Weights of a small GPT-style language model, trained from scratch on English Wikipedia: no biases in attention or MLP.
MLP neurons of a small language model. Each row is named by its layer, matrix (gate and up: input weights) and neuron, and shows model dimensions 0-169. Each number is 500 + 50 x the weight over its row's rms, rounded and kept within 0 to 999. Numbers have three digits each. A neuron's up and down rows have the sign that makes its largest values positive.
A block is one neuron, or neurons of one layer that tend to fire together. After each block is what it responds to, as a language model described it from the Wikipedia text at the highest values.

L5.gate51:416499551504543500534626474430571519443457519486479466481533416504571583570518495513536449594481485492487471477503562554500529448439492472526622410473623484432513572470440473500419487550526454544436383490623468529538506497526530503491462542531464516514574484490475495439501494455518510500461454494527573449488501434489457564546483541505510440394540509451447488522476569472420469520507522546520551497511465521452515459454482544506531422426517613545583397446437539497490560475495533580552444540580442551525492472
L5.up51:409442578507576480454501522435477512445452525509468442498435540483484506548470344536552542593518446555532449448492436561459487485407501423575504506492509512510449569538476563556520485408498533527471489360478498562529432544489498467517542489512542650554488500548488402478499522446523518422462544396454557471525393502503463597603518514421456499485441581516524459433469497486415516476598583468467546489433478496471457492520493510565494485519422551445442508596518475487544595504447529545544551451495467540430418486
L5.gate176:474447452505517526441504545585533541530494546481588469421422492672526492460590434475496423432558563525484425446586503523492479522482508534492516562395400503538524463498510452581487482445523500528530588469529499553522594444495493539473442453529532460508496454457519525496489498509498494472511536509536481465487534473457464541513530526460483470517580519450481557498503546559437554509495522554433473506606482519594467476549424448481468507508557467622521480523403481588458534482524497567480596535533470376439528468
L5.up176:383501580575498525463468601536511521565543499539475462497479464468452427474508393531385443436451498530450437501481475478436551495452567462491521488447512479445435459529501524509508397457505530476470530484454573516468514488479450435526500472528514452514405500507574543492502528456490482445514514461512554475596534407440476509471512458369539443491489632516526589481465522428549550484597440471607438543531548530566465543547496450368453466410452532492616495523465435470460595539494523582498583495517485521409522537
L5.gate315:462416544474433491423481506508517609451535560492568504434547537525473448509545451505467490577508428535419514381581434570549513498510455527560519489469521489494483477544338400480528501560614494489430487447540486564400468445510527504497443440508545442435533457577518583405557441429469527424423558503549523460506502576552439502542538527451423439445545516461490542536508545434485534479541499437478496594432392509486498406502478494546513525378455586500522510402438566511501576553506498496462522427488461460467527461
L5.up315:496477572488441437540456556602431520466500493562529488498548525505545513487475468479456584486525487531406477592568453526587531558449480441549487487491537488579464490511397485530485507541528505564485431442485434520478520446365474562495541480517492483525557482539472584502544505521464427384495427510473455448491534529553568458542541537481446422525454441496549471513562579510578445572492529422512466590424551387461552388568468619469525453481522468576546550457461518475515534491555581563435462439574423506532488459
L5.gate453:475463517556524557481506429515454527454490524383515495470553446518523547484522457553451494546549480475409440473498504571496479483462489598434526429503434494549493492523450491460574595558492518530488477429576474437542396466535522518495372473433485567492517501508423527562509581434455500459548493484446516497495638546383556481522432503432476430546566536479492443392507480463431501542488536578552515474474437495471487509511557442514494497500575448577535413467456494547481453464429502560508549573539408564530470409
L5.up453:531472431506455505380524484502447511562483478463570491453456475539417484488507405636449543475434459487538502527428561520525426497522530427502473445471643469512496468525390498483397468511454593553490582482565458509514518535461545548598569485513640555541492553451501553477454506472488468453442554444534510556506469457531485498506520489441476489559546531514530565493438533444448525512585453501439451505522520534429537536441498529424463486475445444476521649591554532484550454531534411376453482457527552497562516452
L5.gate629:387510526554523469561571435527428582466536522497450524437454529531504504455615452576416484466578615565535564514476500526565464586448521572518468457516469517515526446482434478447512547455500554483454551515547440491441420493550425478445430624488472497425513475498567491422398581499468466569502547486503447467591402564480552541544556425450451478541575479500566404530549512506435457505497476548524562540495377578474500609473548488470576479455583531512481539508459490476419497482482509513501544447537486460394568555
L5.up629:418466504533454534440447536437466544573515565497536515452433439462436482496495419551437399634534519485503564505408457485478590533411507559505548388457533416458460513501424510549478564392496497495469515550515554526491500501429490519536435448464480493569542492402467546423448506533467494403465508482516531533550508492392546426492533536492489322488547525460499518491454431523466616557493488506453483509574498484559574536457477477441516389557538540533595458603554440454425532561576517454448579483487541524575563472
L5.gate828:452507446501532504578365568535582401447506467592539466496476452545441478452477497435547592557490571517463492567525524494505416526470501554527534509510391568500486474448449420434494528515500511542489526523494487493406467470524493509430440529434501547631555465535417554545491533504494446455486493466448510512503522530550558450463507601458511523510512401491535493537540567521476540466462446551509489465509481430453581478523479533490590488438501542547432582541557518407418524489456487610478591498565455649499483486
L5.up828:480444516492469506484438545460419581570555454465593472461480485500646478496480582487485442492472522485496628534520511547494372476490569530595393476499534490505517406473535536545566580458474478442481500562457466486480468536507488458441498409579455536474480529456576556534447526485467520533559524446494485507470585444505470428473541555445485451471625502549509485502476593473449489531492476484493479466537538456495580456468476538467461475488414490450511475561451464515465466471429493506600460429475573498405502520
L5.gate968:441467512437499509441449571482464453572557601518536544478518583586504448480516504501508478513499545466507608457582475510508445465484513513567545464466548536488436540571509526448467501496514503507429496556490515489592511538535530392489488444432526569462438533531448497388536467543477517421481587531457472431562447404557390430488486476514484462447563439502602530478513536482526557472518473476492485576504474536543413520530507461503576526495526482614563416544391534481471427536538557551504541452529495506488558539
L5.up968:531530583517492356537563491524552465491556495450477556474574507556475449423409509444522546544501510547514581533520558471490460523534587584486563509573470460454455490500432517456438584496519468549470458499430488539565512543461440485450389473521465491487456551525430442512597480534599524447471497534554448536451527484555542458499581531473538554574461503514432431492481402463452523561437519555569488506523497440505484512395524564556522534493518556506524540455521508523455487532545536550538393526542404469457456498
L5.gate981:518481469534443496503496482498591484464604485483516514484555442515503559428500454568539449411559501491500506405559525514577519548479386505549555413468538483560483550509546466519535513515472517540464468503522345572569510445440497444457459491494479436481519422587523448508595484471488506510490567521456532483432540359504511583580613535418434450458682443494580488513539538424503483505586588484507408560464462491489445509496511560505521462503499491519562533598467539505483515500518540556498486517436417459407475483
L5.up981:467525534477494524511487455547593555512565458482487500465471436570424443530564444528465474491459523512428597381403573509525398512436582473478476487545500569550455591418465379466460436491459528499444515462536548551570503457503500485465533451471492512511472465555462527514526511537579477487534540531456428471568438472486459512552465493542568401501486419397444481482477568488537528587576550481489543494546429471525484550467509456389509557447512457507573567557492597488452503450401547472570494547549490499545503437
Middle pieces of long multi-token words after a prefix like dis-, in-, con-, such as dis-p-ute, prop-ag-anda, dissatis-fac-tion; also en dashes in year ranges.

L3.gate130:545497490468460518656556445475454499561521501509515458419480501533558500506521472483573501511461470558478538458527470370508535485481520464544446482477522447550488514486490516573451447484506517562565578585575490476524388499439512455468426565547496457484563537552424454531575534472462540526525479449499470472550554388483543496442409484553491534427582445490527527401526525530492461552518542516394479499513446504444559371436475606546430490568533543502513395461469482467491472384446637515556562587490564518451525473
L3.up130:485515559436512533459564524506511598427543513527500495507500411507579420565484569499543531691544532455472419500577550543563499532499436472514534505551536523567474526454509458566582438504497455431489435506545449515549480419530404476500578486522443552435536532447453475471508508536437503538536477405468500475424452482470436532484447574463536460417552444475506505483571505464496481479573536451441508504464583511442442469567564501476522422521582463478539489417560491375514440533596549503513603613469460535538571523
L3.gate197:630504434498594532525454489574488529567511504499468474476545549509538485548499435561508465470389412516465475562537546492572578501393489548523478387557579550512537399469596401520471494443562501546410509522637449517474509512474506560542473429431527366530427543591572511520456522480542453432479572555601583467430490386563462452566404462520416593453454460459453443446447502454516548402608505467482479460511546535404489575469564448531540544402511604488492451485491609557462442446492403472497446473480476423451534514
L3.up197:520321400498503558542490540532400454537517473522492434520484483469556441565504517537465438405493469499499514518528598573564568517499491589537523482495524566520538469455512540490510447439522590457483510531525409516483442612481558474512510443447534512493505443602524525455445473562463358475465537450481449602521546432512408497438512501492561475461525428532567583505483494482407464505509457461489560534502494518468508458526488510594534539423511428624487483448411429523516403545648501488453471487575534502475417474
L3.gate208:472482487451498559542430471514521535584596490505416547555500569510437516444442460472433498499474488509461507462535487418587545440561548428502453528521494526559554532442509489549436462524498449590487487508401429459581534482414466553530596575520533512536445417604462524431452534511559612528506489472495480436528563525459513559447528504385478401445453642380505535433541587475541550437535544482549526503518526508483520530495507481388473479447431562495560464503556600578531414465397480501591488471590459526530530433
L3.up208:472413539516519565458548560523491581465411539482501549490519513437608397471541435509375512384495517544469568475559405422580413419536555425495666347607592491385631510509499398577513517558508506474513449581496439536524512504571497436511434471527455501458494463517518504534522489447548521531562536446563517496494543568488444416480556624437514459479510472510406445482520519487560511422411504535559474496455512502393478468478496538566482521484472410468463470469444548523539509562528544509513473470426484530523531557
L3.gate229:412457526470530490556520573534464532511467560472515498492540471530551511543492564543490514565557590573521417472576509421524543614474520476572442478499545564443493501429542532465632544437489466504412554598532392490466489506475542541541456520446539525414568451481521508417475489497541443413470638550565470499435503529431485586347500577448449512435513502457490512400566428328499537431536470510466447515584409460496448458578536522524552483543599590464487454523462507617444511566460550536408442435550426480447498461
L3.up229:462529498503526533487468488522469497419501530595493437544521446480555545569461505486491477401539553569452453527584517512557497503499509552580504463486513513505546491487479536465424554512443460544579565513493521541472539586410568444558529550562517514471521561614517468470556533417482479496482470504523515463479498498557558602427517505484585528530399555489603518533582485440535490487506543473506434536525550481496536487525516437393473541543518511432511494521583443549587466493375548515576446429492557567507595541
L3.gate438:542504569542581541478522566607472434542481442437402457474468541555513551438492559519475491550511450473521578411602554475487463591512503526466505445408479492558501504475478503535579511577474567514561496416431560529506459468477530538531626526450434469541490529481444505525533540582520533458517579460409536590499480550476441590546451428488553591494471472525561530416500537483613471459514573426515412530516496394515582485484479511550530384646563554476402474565467544576553495616506508520547503476528473502457451441
L3.up438:510615537531454492506469557451549510552474503475468583462423577453539516476466513560498488574584568473594488456603447536515409554463521541487418583518493377445516496525507507542551593496414594485465568439520462523533557504469513392550524519459505482602577507580512539481519450400506512524520487498469466549533517496542487492446531522545545562494391489433442513566539586586647473494511511404444519480461472397454504486538452442485487469560534528511456516555470565562625523528522590484518393406551465548522529516
L3.gate655:479478510499576509537494550540511451537436493450446442520535536482544438553495508521536518586487493502489439589593516483462516501496462558466484489506487424505488533450514474479437541493565541485550528516509414485516424393496480482549571450510459553441538492526547507530594562544377556567489480429424463483513491442433503529475458454461500436505490525469515557574526535535509497536480538455517387485539458503520541441550581517580496483590465556495478460482543475537513539478446558529619455457406493458460493407
L3.up655:456480567372456457516522625477571398577435568481559538467595450450519392508468477449494445493465493475530567462478478471393516408410444537488490541531456371478540486516517611541466526379383477468528473453531503483529422476492516503559529421474465616479548413561544505530566490386456476513541542464459440472537513483474521543417525516464501432577525467500495507588562520551401499615443494514446460496520451545537478462512447498562467481545487501427372506490527443498513600429421597470511441459453484540502591430
L3.gate813:529545476495465568600450571540484532551541512473391407480485355478520488627476492561581412432444503517483485441532502502590514417435448470395512476554468611519464486420487444534585515442469559496493513505493496468419379493579478516521461570565508483559609449469537490449486480451552450476483524469581506458535376579453524493393520501425490502472515493411493482526502495552457530505568549461488450503563540387566569515419589504484579475532488475499510575538553535488534504490448528477519557548477425503484491485
L3.up813:484454521562477551528580533543510594561441527574555532537399444448482424485487530592574469556481510442564567570505523476563531424415599505493523536535535491574430398475515541481533474461343419638448470522546428480467430493430498499480560475528543460497508417501485463525528540435587546490406543589434473540546493474466481491422493458354478430475543477484524501530406541492508539501573526459533512535598548482472431522479481424435514476434517572589519540542474463463509513430438500565563504554510532532532521439
L3.gate884:416423477445590441551473551565548382470540503537464467539481494497478529470485531446474577471566563509408531457377474487502533545465536591478565535531532545497450498512498387550489472514474521552497497608434433496523539417441550422476586555467529511488561420524483527479535611449455450438513559533417545510462473499504516496383465592541580502478510506547528487490509508508525586539441460547532476463479467518502468464534460602429478420440543596467518413537485438481510454496488438577526458519431520495464448530
L3.up884:473523544477501563544515491484412563502478558409538438553443513488523391498554543442477569510527500436467498449477559520475484502516507572498542575465500498435525473552546446520555543474459498584476544473509592397498474528492461553509475412467480474493485446478546585487571411392495588478477499620477505491500577471462479487424547537420532468485484475585499449413522455477661550446491441489468482519468484505423438496493524440442423550476479469481480433504484429550512404516432472535407500561409586574446491510
Periods ending the last sentence of a paragraph, just before a blank line or section heading, e.g. "…four touchdowns." or "…meeting rooms." before a new section.

L2.gate419:536541482549585483488533541497629424495449504527464471491419460509588483489568487471535479466478587526503447381500477404586477499436510493487557518472448481538435537490487497427494489478429435555505486490411513531448594446561433419422475485456499510458570458480515522504543581541484556526525478526519524399565431394474500545447538539596463499489510462547550491527553565498463518482473560470512501457536401472469497462543504575495489541440391557537524320603564444499422514502537533495595508569498453499521336492
L2.up419:428476510569555529422503533505554468513518541462503578559519567422477475562528467520466512520503525481389497454498510529520500549493455584560465491555626501390562489462507513650551470588491545545492484479489481418507506495397498488497555588619573427596547466577432585440458531501485407486461455500501500529577616433521572543546528482482498478428567533441576467454488579483503603504412539509596556513559501553565494520570522508486553450527561513528503483507464523541523478526485499569483526444548577565516608489
Middle or final pieces of words split into several tokens, completing a predictable word, such as pre-gn-ant, Rehnqu-ist, and dissatis-fac-tion.

L3.gate142:531420460500529480463457546539586488459452564524493502482478477520555487590586566515467549547473503612538522554559489379483468510584549555586533509503540586431538499445483497541480484523528470561460571558486537509438538519487495457473472527537540548562592517489498525534500497530498580520508472495455464505423533445518490596479523512479607397472535406529535579567462491556434417520474470501512506593513477605494592491564479507587463485480562552424518467541346518525509489475412530537527531565519468524493486433
L3.up142:528522495417472511470583429522522524452546491546413542548451512547461432536517482373570420555486495535495450549433528455459559490457457431499615550501505524407411467470481482489469519496608560469499493529574526497349424469584420460496437377555454445567515499499474506445537572618441474479577443587593485486493569471559419524576451486493499500510465450598548468494470425518556420543473445552455563566430436556395518448446379575455473463423480465445550467461520484465453562575496422489527512400517506555548519537
L3.gate261:436439472478459478503495516492465473514534537504462496464484378494539476515588611545515480548490485441486503447477438501538575554571457549509570498488486501528519489476486543512615421499538506511477506531516486487489509540450386525557513450545534529461553520568450518521404474498474489529415474484528503453374515470494465505495439602428504430527512487506523505545452533488494494458423522442510544592510500480494597563508582465563501367580526542499468470491499592506439505447399631546462553599461455555505481446
L3.up261:461543458436521523489557526511556516551567516565458520602463542482488482441477518485490459395480478525481563411531490472441389470463427556434402479524432495556501567472498423578463481534579556537542531445379491483568472548512496526491520501532539570519573467499568554446435542567525482495529470528429543521496553576519499524439550473531562580537500436512551491549585548496527497475474416544455508458461507530436467497467514517466503617493489425543516496567530438506528340341505448481455419489381530607635469510
L3.gate301:511391463596560517623432552502492518531596522388474452433506475569513469448613524489509535462495472453494521524558545557531517432482429477481508550420562511473494574444501497565529505502521573477494445560535540516614525479477402416517525477456484566466593543405450531591525507565484486501508549483434505491503484455394497494478514550475479445467503387511553530544600500507451497537514531573517578584482507591536540411536510505487495442522519463519570461474543576535415500433497490478572473584404525590438517488
L3.up301:490477520598517406496525473521478493487529503444476549526427512484435408603438558563484500454539455483469461477682544495461484459493488515580446639489516488488468557427453534539528487560497520530559503517500424593522504577481454487532479459500550495441492447519546554529421565451502520486502580438492462477434528511537452494460523508496334551536546502495538503487480452402546546429426462493457577563498545594426450506502561580533487587476490558406477414455599483526485537442449373474553506520443521567490474545
L3.gate349:449479501530513453567447468437533550542557468451504518463564540582502538457533565572545457571508513525420474479528538454484496587538482459575499563492475464484521454592480532537471500502540505574438582500485383439532490435566483505488550555476505518477499471342451589514519425581608464486519528454489602403438622496481432508525409438473442482482482468551554439517465515510376510445449464494474455515472532560532495499522479532510532358416513523514499460468411380476416468464496527551418432464511439543454464441
L3.up349:453513552520533454548594436519509416565491450475414483516581519600515505373481485576548465458566558502474428504468555472482491542559424443512517476489420374554505535495576469479395512453587570468541533455472460499553525562529569493523542443532516496484480500500490494552497585482475382522545465448513505470491509631566498474486471532459601492478452509513581432476417401576465498527478538461472482465503516491508527484469472518487563465515475553485437432525522498512463399361525458492511519355496493479462449477
L3.gate595:560465514585580478505449515467557447446557521480550412509518398538590565487582496557435462385455497475577512446535510522468466466500444513529491540540461498593507568482502539527486472565599588509530441429490545384575462508389505529617407525496483501393575475419446565547492437584501521438498562495605651556516452473453477559602558562448471500490537462492367471496446598582441442483446557444486547493562463560546551451404489493456646428488500414461500537560485550486504538568508544553530464458599438533423525521
L3.up595:439420439491512471592525505570423508559528541585469496540474453486473531448493475380562439454569524536454553549571514483481486592587456527324499520577603408469447502538405466472365509448540499503574522521524474494504575516511417494441573496520398511627526462440560507431505512501482513465472478590484468539487530563561443559473514542505491492526515498436471580460483419434575527435453412485543543521535527488503464545432471454486339477480468588571458541576465545539528476415487457533529481542494563473478437492
L3.gate628:442519498569480546466558574502454461489496547472632593465529463512565449574458555584591481555479514445462517478467498572473577471535528548500454487588561527435532506487518504425544434500477480435490456508566509481450561506493528499428519509420531515476599451607449542461508494481412465510515487481548613533515528509533581519610516507555496491519437448434527491566549472522500552518460516490517492382476539496517588544422516410521525487498522467467386558362482559473472469554560475496528473463418562542558449525
L3.up628:523532460505479504423500467486426449587454444532472607522514533477540459456514519463587486518519475534528578517565555452494521524441610526552528575413529454453489463567604579554504513528464514549519540503451436464551522561426519471496501451425346566496341531536466471564478497567521460530485429560493487533555548437491513454577489522578555512541447465498566425524547576555569494475506462472537559505454520441514509510444507562474470554475605559454556472350532496404497494397493500534440447321652427516488511557
L3.gate932:387401460422461529498534504428520576461565533455518554423553517534556541485471510538575494484516510503472444413566462493478479562597539513471541484503533488469455560503492471440461546454506529456557513556491472440419609532550485486478519422523531469497509432486470462444503631523444503565512590430513505538534465462508431581569532513506487496434486487476549557550557497551494589516504386416456530580570475502544480554428419506411474507493548492560535514455482467443526534523562556494527462594553517373549480488
L3.up932:507447498505501478590511498509483491567450526549533452469559481449616455430593510535472541422505467569568456530585443459486450549461499502578515488518478484543509422580579499449533483457522548483503620464570535507499517536533527387444510504503567473517434552541528417499500515493524484488567504445513438418490509509519455523397399507506462514526426427536540429433463511613447504539475471517553529439411395531427509487478556554588603533464568477586567501448383455518371505496504589480514521451436481485616467503
L3.gate939:529468471528550446516402465467493519509576543531513602434436433478520494502522467547386464550513512519476540455540601504611444566495517500522522439411465456497405569583404538602558558509527463530472489477455475504530559535489524476433404547436499521500581479379436578485470487411499582462457558495437543433443578441519537524497515528507434427440617426497635478521421576465489506545441573488435497478514468466537485438506486574560427509490485511511508470425475524469477485489476524523494549478554607504525575430
L3.up939:500482506580510500549443572538488421436503509508494560590564501528522391450499593486495496455497396518492523504534518566514444499500471485495494531489475472486449472454500492505596552464440459486576542528513531475543553559482460431450524445542535562513505527518437402426527466557507498484554553460520464468441482588499560419480586462522601408474523416558464461547505573532524562575466481439437569442489410507466508501595480557483495527496403532552502491449531464514556585533503559460595451502505523548522457478
Short subword pieces inside longer words or names, right after a short prefix fragment, such as de-ep, kne-el-ers, E-al-ing, Di-al-ogue.

L2.gate992:446558526424562455478481491568522512560494413561446438469432517484604443550511520480464530488504487483497557497559560521537595547535453582546415539540517576511472475488424534577510444492538488467543407519525521490589519463451591545463495468540559436546465493492546505519539524473494588554516477428544482437466518547495408508451535501458537519514499484542559521521335492433420566516530365521553416535456584523534437484583577406550479531506450510458489453569539501483502432411443396539488514500533501552525509475
L2.up992:576476495549534486536385504472561449462547508427454458540544589465465530471468494530418469476520497540516526534450528571423410488482622477448486459481486594555585484490557457543434513464487472455432482443447570561623522571497571477505492540445492507569545514512452461522612509405518511474539526512555565502473425584446495436513436420428561518541429362520463524575591490497544470479562431425520503486536486476602495557551528504486527504440458485557426511474522527463460404579499548514444523470572513409546474405
Period-plus-space, closing-parenthesis period, or paragraph breaks that end a sentence and lead into the next one in encyclopedic prose, as in "Pennsylvania. The", "2008. She", "...). In".

L5.gate78:497472454465464557538498527488536590586510513596456539457493467566590594551566531495472501459497424463523487491460487556526475523495468423471568455453518491484565534540473484471500487511596442567484451587520507465456477493611442432585460544565494427438534532532473490567517402425497539560394531489527581449549504465547420420486480493497465487467521401533491512576604503474497538478505521518473568585510509441528548494471482444461500593468475511543444518509533460498487456516412503504462508570495426470478539474
L5.up78:477500501460475460466478508495451523532487543516524539512538514440523488505410439514479482369472491564602465480439415467429442516480616498465454489483588505365444421531575549497580490470517533421468537590536543570443464562502522535498469401473397458446481581482517478467485565515524542462414507541571537447429509448469455391574562530533534472464519496432466537418521531454461525478453506516556468547479518551484420425526489436470502519510484549515521476599450483533517450497487555514535444511457465428525423533
L5.gate325:501520518509481427528391458502430610460597497462481477506519502530476423483495473547470581522506483550487435474537571589459543502347574536568445418562515556494584505406523464500490432516554551518425427466547463428523480518535552468537565529464538524485510372542474523428442496464550545465410576561550566462522518521547520549429454565345484585470474447355482419481454422489520504528584483524545473547453559554471504534545645596447476514477523565564494507500491556518464454536485509491457481591457480433414533487
L5.up325:408447570478489516578431513594583558504560541510406467512525444568496433552473547548458533460558478506528527514508516496487552551540452548472457426490515576491454421520384448548497499442621501441446443403433522465518461552481369524472592517482505529495541524547509483498481499448490517390416466461523558435375507514495570430413390497502476555630453424520542524503483442499511527542502510523478388599503470491526502554513551532548431471465404499478548525424524564516481417485515587529553421579466461554417499397
L5.gate343:555489562556458471494513415476478485555516535531440490502477555609456514498516491507421629435584467439431481437553502558410497480546393536584541398545540556372568528479548441522459532451498434484430486538437457503492454467530468461496526458411504449452490481465447493436500462407556597499524522522499515421556457474443515487527458454497437510554562523456528550446437563463459502547586534493489468577552475488492460557454462448520561446551485501481463425477473607488401497574524593538501574488577470481452468542
L5.up343:635534463503566527510487500464436539425537618451496508507502587526531568502470504584473555523483549520553415522529533618523562375405488549507397375458531516506530474412499545433539484471524519525395506494562526428547477469535594544603500530521558494495512465474600501431492534531512493495427554555554446489594428474521558488481464462535503578502475389409527541488499449489508512529528491464419535500482490576493486562428470510556521446521558498555452536464555576485581595550560478491461544523555448466483530636
L5.gate403:569389480494523443526369508562552586590492478471493511565527538428509553531536523491499432467504565635531555549580462473629521464512530483512407525502480555449533497388447502434433526521490486468539500554492481478539517524478533504461535511495508498468492529509556506513451493442566440512517561473605617445456542398429525543531510485530500511432535355489447474427415447520463493469592526517456473438479595442520502508555445493468478505489494446490484465437526455568467467570509516418440529611526461524504424517
L5.up403:469421486449453581571456608485369549546518460507565568475493496509524575508494559478619443544484530497525470467560542468578552382465431628389507534514541440414460481453448462508564510472524501531470395620506499385455514500484459487533511606469606488492484505540519491493482459435481559525557538427552533488598555408548432619439513465465495543445556424593520576505568474421511488493532516507533498457444462450521394448453493610443542500529460520523543486455455460508501519553553479562520408583611524520539509503
L5.gate448:544393547504535535531451424452533477549495539511498501416495382504489491540559501511525592490520455453527465499576536522618440505423509578502465436507478595541468485471553504437531524493467507546537466581519495563610431449553509505487496565503471519610491481496517506477549450509506472534469480526511494441453469530492508542401501435495525557362562474518563444531492506565487505483502496505432464621552437536419454552548407479552553417528513457572494528539439518512483454483544538521536519480510358443543526489
L5.up448:530514459569385476597472578464476566556517492437519527487481568467571564507433561531516477367580559465503535418442537505503491463516545499612536416536529463448550432521469530550487473495513471521458474488514595500549479482529529496480521491526411526476433539520523550578491458491472471488472551535495508434539627551519471502482452424481423608574499493379492545443509508384487470509606476499628484500489526542510536440482520532472566447575571565494530565539480435542528487446532547610584412577520485453528517532
L5.gate499:460523606515466463560490491483488459494548509447565586504620550579478496538464551462452515452480508591550457509637430452565606592568465445512493413507490551452540484460499468417488547489536450470560452642543591449533475540485447542513501483511534399441501393497555510540522552433531534480507535600509511487475517484579537473574467471510532516517575566544497599440463486416489480531516616548458549579517514374511552571388584496521480501533485524530510441518530594516403510504539457549530503486610511509482396510
L5.up499:504519557421547471536447390465431468438539574518496474567468589535430405525506529495400493489601589508459611542572552510496491549541438539553429470604525515414461499457453529489603496431511561480499482543446456501415478511480500414500547473443519444484576459421563507502557617445499486508439497492581506396546501518440478592482492395489617423454461483442500493458525541513611551473496512496449595508441493460493523512424469532494475403496476471486448496436564492426399486525505474546506596519560474503507482465
L5.gate627:497486493510443484590419551518565563579530508499569524455561480626595538537520528456438407502544488471504481564511518499455591496488509508556470371393482550557480514528576495415490508477440462544452492507424539452482445504522443430455435455454461430508521541497519498506522484448514495543488503567491579501524546471427547504485473524482533431469459457594523572494540670489444536559502464597519436509390526522479521558514525478488562532561498482496585485494521541536464581592512526525482494523496428543495452497
L5.up627:525500526480543465478428588435486522585518524536436484461504520470555499482464428490526423516445435505419545576448438566439422503447492455526440553501560510480551588501423401491527500493536446552540508437456509463504539476556547504397514517472465457498476600465574522477466601497587455449448556514556551476500505564449470451428451555497489404448449481456543555606531540470445484540453533490508506550493537482552509587534462531555441453513436488497562494485579562516515507632507676483522509554520479461501444456
L5.gate695:568528425408529399580560523495428569495592547504541519488475367511450429497529481442390480546527564505474564447509490522537501508442569589497557480566517539498506579523562483520483505522463466504476585482602551411557529522539496514446554452580493508553483481516587507549422511370444561479452450529505515539458488519505500490454462528555464640491547484540542461486455538523506463522510545592536467482571497472555573457498557540436507516448468402492459597447468507498497521456544502528451421603476510512513376507
L5.up695:528488501538442460594533392470444482482585527522608511517591511603458503439424477507444511462626573427495483530522483527458529425450448507466513383483517519421592517518505508444531512495585415472494410522582498614535432505500535518504500437530514485490528443424478635502477429525523478475506495557487548441465558499525465489454434463523420496519513486425495481535516537423473515530518524510523464542477544400431613498518481467558578448432430414529572543470495527537475491526578588527532499440557473486606502539
Sentence-ending periods, often after a closing quote in reviews ("desperation. She"), plus middle pieces of long split words (unprec-ed-ented, ob-li-que) and digits inside numbers.